Weights of a small transformer language model: width 768, RMSNorm before each block.
MLP neurons of a small language model. Each row is named by its layer, matrix (gate and up: input weights) and neuron, and shows model dimensions 672-767. Each number is 128 + 24 x the weight over its row's rms, rounded and kept within 0 to 255. Numbers have three digits each. A neuron's up and down rows have the sign that makes its largest values positive.
After each neuron's rows, "fires on" lists the tokens most often at its 100 highest values on Wikipedia text that the model never trained on.

L3.gate1812:192092113159150125122157127156105149102097134116122135155130117164117161104127119131116087105133115112131141147099120135141110122155114110063202079143117156128110117168134123099139134102073163096113166157091140097151098088120149093103122145112125117113123123123135134137097118104143137175
L3.up1812:115130145128137129118148121135155131107095127095151166115087127159122161131146116098114170160109112148122187135122152109112103117079131086138111157063103115123134112112147124116134102175156138114119164110138086099138125127112105119127107085077110084105161125165149160145111107109099111117
fires on: "s", "S", "ane"

L3.gate1314:145121142090174114131133111127137137136118096122128163163110089178174131127124118151145109135121155114108112150156115138137094105109145159156146157146154127136142132164068115138165110131068121151126137099132130113141116117151123130118144106157088181134156135129146077079137151066146117145
L3.up1314:141114147127134148140127106147132130120138143125123154161107142164138138113140109151126055107138145145103145117115129145155123132105145177137166169123141124126143090145133139129133132117088140173137145072130152095107122173112114150088159121159118183110131136141190091156126128105137121129
fires on: "==", "ing", "ent", "st", " =="

L3.gate179:109174172158162112120156130129143104151123120146159143164159153112116074109118122177118139141083150116125115125088149082120195123115132099094119133088116098133120105129108104125146139126138111128147137124108114118117097146102122131126103101115141125123126157127125234117133152102068087132
L3.up179:108168147119146154143150127101128117159111128117114130137143161133157125113121116142166119106142145153108105129061118106160145137135145099161106107104144110131138109126152119103134158107104063142120127154145091105121079176127112145137091145113133136085165139108136186087159166110082079145
fires on: " of", "==", " |", " =="

L3.gate491:135083143161140105132136102163114120155085100101088163128155138106152093165158140133142121107122100136148088127127103143138138130122119113107158093163075147151169142122137129145115109145134104132143130148130132126137146164109144135117140145100133091123129139162110146123096110130110165147
L3.up491:126133116113170176119150111144115117067134114154171090159092119143106115132098168107119160117168098140153129107135110126101139119141105134129132120151128137141122122120140107127136156146116131097141172120110112154111115140104124155115098101093137159167127142112147145089119128105106126073
fires on: "s", "ers", "ets", "ly", "ts"

L3.gate626:103129112125149084134119111133143087085141157170152097108129117099125144128133134134153155119131164079152143133135148113150101127155083163115143148149171117109143157142155105089115104106093143125136104140094074154131128126116138142137124147130148144140163076144125155145097183126106141098
L3.up626:123131090105125133168142142121118142140125162192097104099112130133109127167107151113128130096131099094084172125089137115137112110151101077128125116156161152186078129129111158075139095155168094128138106118102163107097133161153117129115116108158130140108156133124110127142147074093124145166
fires on: "al", " Al", "-", "er", "s", "a"

L3.gate1038:134122139116144108102142102147134122104128136113110093100092134184091134072141131127103145104123150162127136124096089153145125146139079135150148134145149141144166115105110080072153117103131140111097141104106120141148082154132115083172142136160138146093126150110074143142117147091114139091
L3.up1038:119084119113116167065128138127153132104109092162148107130128150117146135124126107156123100152132123099135124126121152161141111095122111090101185123096122106104113136146135135106101136155143121097104106119154133123139191105187145146104115151147138104119114099152137160155136168134106104105
fires on: " |", "\"", " (", "s", "len"

L3.gate1495:132115137164156144168078128174129143117134113130079136127140142144119100156087147079121111124171123166165136111141094123091131122080127116131129157136125102148109148120123174105083096101108162106086120081128112083101130107138089148129134122097096128119116172108130116109155122165116144173
L3.up1495:131134128125103169110091110151163089115137129087148125120165139083153113079137114130152142114156101101174116111131154149102176114136107127126149066120176115080123108130108174129119149159141136117142157115129114156053128111137141104132173175151120122123075116176117095109143117097110117104
fires on: " and", ",", " of", " ", " World", " States"

L3.gate1395:115143165098131131146114149104109146152123136134084120108133121086085161138145134159117136103115140167131102105133173144120121153114099103090141160120119146099115098081150136105114061137125118144133121113151079099100107158144092095104154113112131119133114130132101155158124178155082131132
L3.up1395:141155139164129111137133086126127105135127139146161118134116122116142145149167159118109135138111118095143143127159148129123105145124136084133115122123156118083128156128122105114111102135096151149152161137149110141126127128112132167138111148163105120125093120159108163138102100137137094097
fires on: "s", "el", " is", "ed"

L3.gate991:117179139126104121058129140137161102114138102117101146131126108141138140123179164077117128186125150142107153143095130147083099134136132100095092104072116123176133153156116082124168149157123122119121131136155156139124139131125147085102130140094114150113119116131130145138128160103153138113
L3.up991:095147137130107188112117135151121119081103133105115146150170129121086127163120158114138149162113114132129121164110140110112122135125127062137074088110106125140098147144160122153178138141125162142170159121135131161129111114127172100126158178143133135090127131140134139086131120141139107146
fires on: "al", " of", " and", " in", "und"

L3.gate1625:133136152109131127150146176149129106101112126126134128104124146121140118152166113105143146112149145176158180144126151138118108121060151127125163092122099092173167122123109130133105112107088131119116086129123096081153087137155134122108115132112103130139111132149124155112104146138092129130
L3.up1625:160138120106122172131104115120173141053136122108132168102117118118133106057135106112130106172116141174150133107149126171107129126115129136161156120111117144119140149135062152111094081172161156096150102099145079052127162153137173093086136130132096098111152140151135157142131131153125157129
fires on: "s", " life", "ing", "ping", "time", " history"

L3.gate684:127134191151117133146127082113133096126128100162152108085088144094140141132141086125098135098112086108134112130119154138111125123131120131139126075126144160129096095133131141143128148120089116110156130144142132118133117163123107147107139148154132097069101098104127133127115111159113146147
L3.up684:128177128127103168113137125109143144124123112094136133125137173117110129098106141135142119117089144137119094143159129085127094180094168092122114119116108133147104095159116122134142131101192152133120080118108148128162165144140111161101112122124108120127107129137121089110161113110112147121
fires on: " –", " to", " /", " |", ":", "3"

L3.gate165:128167128107122123162140060128094195148123154144133147096102120134138132156096126105132128162098126101125132136117122152137114144130137090141121137157149099146160123112146090115142133120108141083152115097148096111136087130112143138101101186120138137103123146115136109138201114099104133098
L3.up165:076094121139120108101156158104123118161127117136085176133130140133131130106088126134129075142142177170131137110148111125140161148173123167114138087120165111080117141114173117149103111111073145127091164117131084117105153094082141132103131122126091129120069155106119121119117159142138114161
fires on: ",", " and", "CH"

L3.gate870:166121110138127098136153150099133129126103152114103126127132133123129106147081146108165138123100113123117134179136166137170133161148116096155131122138149127147162159148122166112143144127179154148193140119149154143114136142120120134110143108111144131136132106129118149111097141101118144108
L3.up870:108106138140138134092169113170101101177126132154105150153094105099123127126136097170107098131106154135118153110132163110119133152171105147117135173111110129113171072152116155096100154146095093161100135129114121128131113120160133156124156156105152091112087130112174165152127144180100116157
fires on: ",", " in", " on"

L3.gate884:137157132123014105116126078196089116169149137069055113130127126108111110116122138167113125116114152133109130143137124119136153127100103135117162135112071152155137103128123074110099111117143146122118106117141133136120098084155109130103122149117132149107119112106134155126106131137087077132
L3.up884:170141138085123092098137106121129115130097077133084148174136145135150126183123115131084119092135144122147090125127125095152112112155131128119135139116137135168148123161145097111104108137124082115152122165118162120076148162102130131127161124157138135119180124155111166108124145159127136096
fires on: " of", " to", " |", ":", " "

L3.gate1920:136115113090177140140101127147160099124144139138166092123096152151118139141144105101122125090128123130148117125119140108085125124092180159142109107128133130137138118098123151097122105136056105081165131139130081170117124107136117106141118151091087122102117116119134061107127056105129145112
L3.up1920:142110168104143154117140135128124128162097166093119161136126123114120182134141102128168135108093141124122096092129123124127142085146167137165156144095118144121114107117107095157105146117103133062163082105132109136139077125139109152175144174122150145099117164117182150102129110104123105096
fires on: "==", ":", " as", " ==", " against"

L3.gate113:078123120136191112134166087149103139102129146092133116098093121070132120169116122142135148129158128127121113124141147123139098158063115108131170106136135143110172159137134083126084116123144154105136110150123127124101119108168133162149125151139154111188116129098129150129158099157150138113
L3.up113:143104107095142117131132125110134109126151145106116090135130117118122178080100139156131119153130126128123126181128191105154144134134120113158144155120137132114121119137124138147141079130157137145141128091158150145130143106158126175192135150127122139137130132119138114138124094112126140121
fires on: "s", "tra", "ly", "ment"

L3.gate0:074173176123126133135151130162122112107126119138084095146119114150055116130096121123138122137082147098116111150121113142103142075160153152114112119116139170119176144178150125110168127142151119119108162123138120137104152107124090141150143128158094134138134126060153137153113134105124078143
L3.up0:114173140111111108171136124149132089128145121117150162154123135145093113142147136131086121181151110134116113134110134146112119104130171114118122062157101114146144129160109139140153145104157153080113112128099133127080115082117155153130145196119130119115118153124107094117131124129150116123
fires on: "o", "al", " of", "ological", " economic", "ic"

L3.gate878:128151155098100133107163142147123127143124137109077209133126126116095161107110121150072129124123171114121117154132122113131165169125129117136098145116094124129116141105116116131137113137118085118116102070157110084142095144160106156138114108163125142092102124116139133150119104116073071181
L3.up878:078111142128113082107164141113152131141143132128121117084149118119131148108129158124100107127124119149131121109158112112143136160150182130128115138181073108142129176110105137132108124135150135130144148115136126133131130120134147174151116145184176130125116127110130137111127136119145159172
fires on: " of", " /", " United", ":", "0"

L3.gate1950:112124054169115107166112092161095147114154128102152144144129095165137159110131148105107143116124113137137136094132128097166098114124197083147157144146073140164117160090147118137112128135189132149183137133136096097121147110107147129107127161135114121132132135128117114127115109118102134167
L3.up1950:158148131120172141131131113127111121144121085143108130110114170091105139177094166110117089139074190139084119138114147099128139112172068092141089144104154134113116133125127118109089130137110104119130118121116129118148152152164119147128122103119143136117123102112133137128157183126105152094
fires on: "0", "1", " ", "9", "8", "."

L3.gate1462:138166129167144077131111118107108115121147114160118125149150129147138134185112137117108132102161130145132144138151089109174141153134116110096135125103125106116126098093121146121121137099138178137135136121121086091143117158124130145138082119166116065097094134137103143091126108107108110117
L3.up1462:153139154120117103125133130106129129117086083133099160161146171099141099148092118134117148131171146110149094117152076170117101124134130100136125147185120093127108121109166138131123104105140130102157175120121113079125135094115114135149163072094120105131120121111110126116079135160138105135
fires on: "s", "y", "ion", "ation"

L3.gate1249:135134115121044146135102110143132107111123100120123125132126101145136173123150149139063136146104162108102127146136135157097098104107164154172110146147148077122120115129078098105150135107108184113119155138098105127122158086089138113114134182108135108147120136115133123129097099131093145208
L3.up1249:130174141141088121093105116134103134158158160087131141141114131152149173174147124116096157161107158068141165126129132102099112110074121149166143118111159118152135157107138133122109177139119162151116148158124161124107117119084133104134127109135135141088087130156140119109101086145117128183
fires on: "s", "ism", "ology", " music", "ity"

L3.gate1315:118136140146136153092142092124116145133155116109135106119140133127134131146146103115114142141145140094130131118135088128095173144103151077114106144098087153125164146111094132166109138152100217089117167124138081124141157115081117136148103104153083097130110141110115173095109156140113165117
L3.up1315:137145152125102122141168113137141119146083143087161109105096168149156152152185167103134120162122091106187071131141134102126060083116135099169116123143125136102095150121136101136133148140121118135133102135129116173132191148124155096128154130148070115102102074138121106147145141145121122145
fires on: ",", "6", "s"

L3.gate300:131171123140111134142114126125167136142122120117142146177122155142192104097112173155125134148146126128138171172130165086138131103158143138109129161155134165103109132120108147114159122122145179137138144152131130164084164121125128090139111114183171129176077103109129138089104112157113169087
L3.up300:146125094186146106145148139135158135060127160118141125144154105090070143088069154144101153082126084118145136152115170101135145090149122141137128176128128057098113095137120112118087088121144143119142144161101161159111138134171124155138138139100108142139131102162093112101138082135131135129
fires on: "th", "s", "ly", "ent", "ry", "ty"

L3.gate1017:163151127118120115160135157113092161154120149124164163151117125134177099145114145087090087123128062119148141156160131105174094139118093110104115103122090110178157151154074116105103125118121088128099133132127161146093130139148156119118100159148153123171092148150124155157152125137148090166
L3.up1017:102106122145115132162121117098126147144103115108149125130138125112108167103120125123155135130117180105132112134130145087119123145093170136110124141110094137165147138088142076139124120130155153103129134142141140141145141098133159085117145132135120112120153145144093117168159130177131141102
fires on: "s", "mer", "ed", "e", "qu"

L3.gate1024:162098100141131163124171148105120152134079105133138133137121117149206135141130102093106115142117146125104160142088145114135099154100145121125083148138103114148090121089129113115107121141143116128160131145114114120141151132155140120137162103099152132160084123137113071178116142105118090137
L3.up1024:138140119146104157132076158148127108076097060139140137114105131130105158137136088116122107168131155107112121159146142147135136105123106170136143156102151126140103135094120120090137113147142147132136144119121113093100127112136149135125095136123168159143111149119140111127118150165089124132
fires on: "1", "2", "0", " of", "ri", "7"

L3.gate1360:129115176115118131093089118125090142133177142180101114108113128094132187140079163136160126163147104143147165112119098175133104158151133164164138159123130139160108110113121135129146185108157116127069152110119084153088119117155174143139123132131125140064107125130142142141106139120092140107
L3.up1360:128129200153151144151120081127145125109136145181153107150107081148143148109099148141119120156131105128152143103100143131143124131126124059139154088112147115190103165150145083088139107124157115153151102147139115138121113107122156108150088069135106131173129114129114092144135134117137125135
fires on: "s", "z", "er"

L3.gate70:124151170097127145127128149167100105197134113111109147120124129132175138160122097138158091154136128081140158131113104167132150129126101131147165096091093118110086107121101105172115129098145117160117074110125166139045154126072079116082184105109117115105163171139087131109126140128107124116
L3.up70:111160138115113117108115160116144126115144143141116149143097174118164146088074152118112146142108148160139081150118097131190089125134119123109151112144155167117092095093120138152159123122144125147137084090125158113151120102145143119133147115119075138122102149085118136157188145118080102163
fires on: " of", " |", ":", " with"